From a checkpoint of a small transformer trained on Wikipedia.
Architecture: LayerNorm before each block, tied embeddings.
MLP neurons of a small language model. Each row is named by its layer, matrix (up: input weights) and neuron, and shows model dimensions 96-223. Each number is 128 + 32 x the weight over its row's rms, rounded and kept within 0 to 255. Numbers have three digits each.
After each neuron's rows, "fires after" lists the tokens most often just before its 100 highest values on Wikipedia text that the model never trained on.

L3.up350:155091138090173151146110205086169139127181160041172116095164114123186121137137219127112105121142127113102125200122190149142145133152122126070117135123141135060117123098153083136133121038152163096099123149175115078117169119053148108137128138162055108117085131163157112099182117112169068106143151166113084119104141149149094116124163163104142119078143157091120157148089135086184177162081
fires after: ". ", "h", "\n", "| ", "\n\n", "- "

L13.up299:116056132109156093067064168139162159134155104091125130154178072073129137118158078120112088153122131116146157143100164132094133112104157048111121181127106137076139117162112127148174047168148065168147191093137143116115147109140139092114150115185174146095127145144123181122112079073163097099191160129116066171149081152076134140184132134078119111101092132085129141146124091088106130132149
fires after: "v", "f", "al", "V", "d"

L11.up927:107062093128085126143174143100114080172143101111152137137130156139131093162160181032117056052129157188116115092159086117101142157115169119123109166105146119160103115084123164128160143156146143109112118145161077087119170098122149147140131175137107105166141160166114121125201157100101151064133130071125104130144130131113086154104165140126136097127102119146078140136135120147099138137106
fires after: "j", "J", "pro", "par", "gr", "m"

L13.up267:094050145090052135083133152112144099136165129147137105155161140101119099087181146128111153096128136123164113128113146058084088139101070171151120155149095167084114084106137150141160142096102175139094130104113168117182118119140181117231116108132148081121195062150130084125133142171170153129151171116159089079114127101146104127106172181123137121101108114139130114102142144119204127148144
fires after: "W", "N", "w", "n", "B"

L9.up586:126102112134106122179094088119177132149168115134167143113134141092143101053213164143154122145128116092119154138192174117109073139119130082125164173113105199163071084105116089106125149064129130132090142198102125134095154101106157144172131073100139118136125099159101116090114157128107130164111160163150148132175134106125101122172138119145082115137110186170161040125107177153150076140120
fires after: "T", "B", "U", ".", "D", "W"

L6.up699:154078114069112092067147123098093130083088134163106114163169139190126130108133121055142074080155075119123168143131088127140088158095139097088126118159073070161115168078134075149173137143140141103142170140142135182123158040119151149105094146152095096183085086132096144114135146125127173139137130161123122091091147146091049096140140128109128152144039173096120081153141068079075148130172
fires after: "j", "co", "d", "m", "t", "g"

L5.up296:085156089173125130140140111113125126138053070132156124171124109111171174201053130084145157108132103111117188189155123119122172136127174087123171124158130086046106120115147134145038202110136097099149161149116148133188177098071141157050111120146181101085180143136066122125163203151117146148095120121132168116114090143099109155141114131111090127154120140135119127124175119075156118255126
fires after: "| ", "T", "v", "V", "N"

L13.up17:061040119164110103173128146170109148139126114164161145128185148139096165090110153101114105156171164107163070164181159176110113107141109086127135118155156105137129161140117128159107121177117125134128147111160110122139125129186107104166132138145183115074112157120082135105117043122192074114128139165112118122101105072127177061137129121138116182106076172127122086104124089120134100142078
fires after: "h", "J", "H", "a", "C", "A"

L9.up729:098132184148168193117094094123122134167107212150132092149107110143210119111142053158077114127108070105134162118084142180173141121077086089159128144115114125112142147118137115161131173146124100180076150144140146098151046097101117121116093147155184105169095114169168126141062110181117103133121092085139102100118119116111151102084142144121153107104114099102164128152140144151122043170186
fires after: "c", "C", "sc", "Sc", "inc"

L6.up199:137067163093187091185111103078113131141099128115162109141122067188173120142070169113201155135151149107170138157153137114133105132169147084103121106162146143143143186078161078158104168108143155111102132128120135054106126112120146075086078111080120144132120109133147087149174140157165115120112115162146187099120151116093100089192167122120123136137119113147106126136176189073113179130119
fires after: "\n\n", ". ", "In ", "==", "\n", "in "

L9.up422:117114133163185123119107103162156170173138114135141091114130144087149084090160103123182075086147126151129137149117073115124161101104157080133115124140117086066189123154090123127127142113099131135129103107146134126147113144068181173127135149141170172067131073158136216152093147103096144172147162123137086139140153199164068141169113078070178149110124183131117102108102154125150147117144
fires after: "V", "A", "overn", "R", "of ", "v"

L3.up885:114139183126090194103117106128120156206182135110093173171140105142110087138081118079089164166152075110181137183155108099137126147206106159097161140191119072088129156139140118197156106085160084134136173154091143093094120127111065114135163124103158140128120106175139105129102145141134152112162138139107097191101155161173101123084098141107147122168135116118105146172123046125106168139125
fires after: "| ", "; ", "0", "ake ", "o", "m"

L9.up210:136137123145100132163118090114118161160080162165192158057206127161139123104130128167112142137161142169126125167187150137116119108171126097084107059115086117194112140096141118141123172173110133163132090114182103114077154135209120134205125118183123107134161170120150170153147136113153152187067133090090139143124113112134067114112189094142074185096164130151153113105133086131073120120150
fires after: "H", "h", "bec", "P", "S"

L6.up691:132136150149097150114143108142126165163130157108157101154162144103072172166085091145077160098125117146129135131091134108132114143146157161095140154180172097065114112156144143091181103104104133183164169088073117051105099077172074095180095110160174153084172098152138098162171144122173136155155072127024116141168161179111159143127085124132126105132115147157144067136093160059121092162112
fires after: "| ", "0", "1", "2"

L5.up652:104166120181154163139190106094049189141113098148157140147152131142151152144083102093166138173085138068113145087134140147137111161108175101147129107132123123104077160103140140144101117149094112126122064165137140165173172085131196132108110131142123179124143126102131106160129172083128114156147161138151163072157126095130070124101073172128102173156171166124123138107146144152153131182147
fires after: "T", "V", "N", "v", "t", "H"

L11.up318:115115119135201160110112061117141110116153162130144109133017111128129100109086114136143191176123100088110105159077130127125121144132140096111111162161178072089125102107132125068072134150157154122160094130098177177195110107088199148124050127110166124071140137154157119163111102174152082095168122119092197094085123121120092099171141107129153100114132175100110101166103140145086072159151
fires after: "c", "inc", "t", "in", "cont"

L11.up463:105076099065174142122105157119120098147081122174149087157154119117158160122117100124156101081127161116115103138124081166158128095128146160085123143126165137069094113154134115148139176140101020185087118090162173072158096091063139077115139164127162141119234114103089171152059115155123146166166176105123147141192190144163159105061086122155170118103113108127148161173114143136112155116155
fires after: "V", "v", "N", "av", "to ", "A"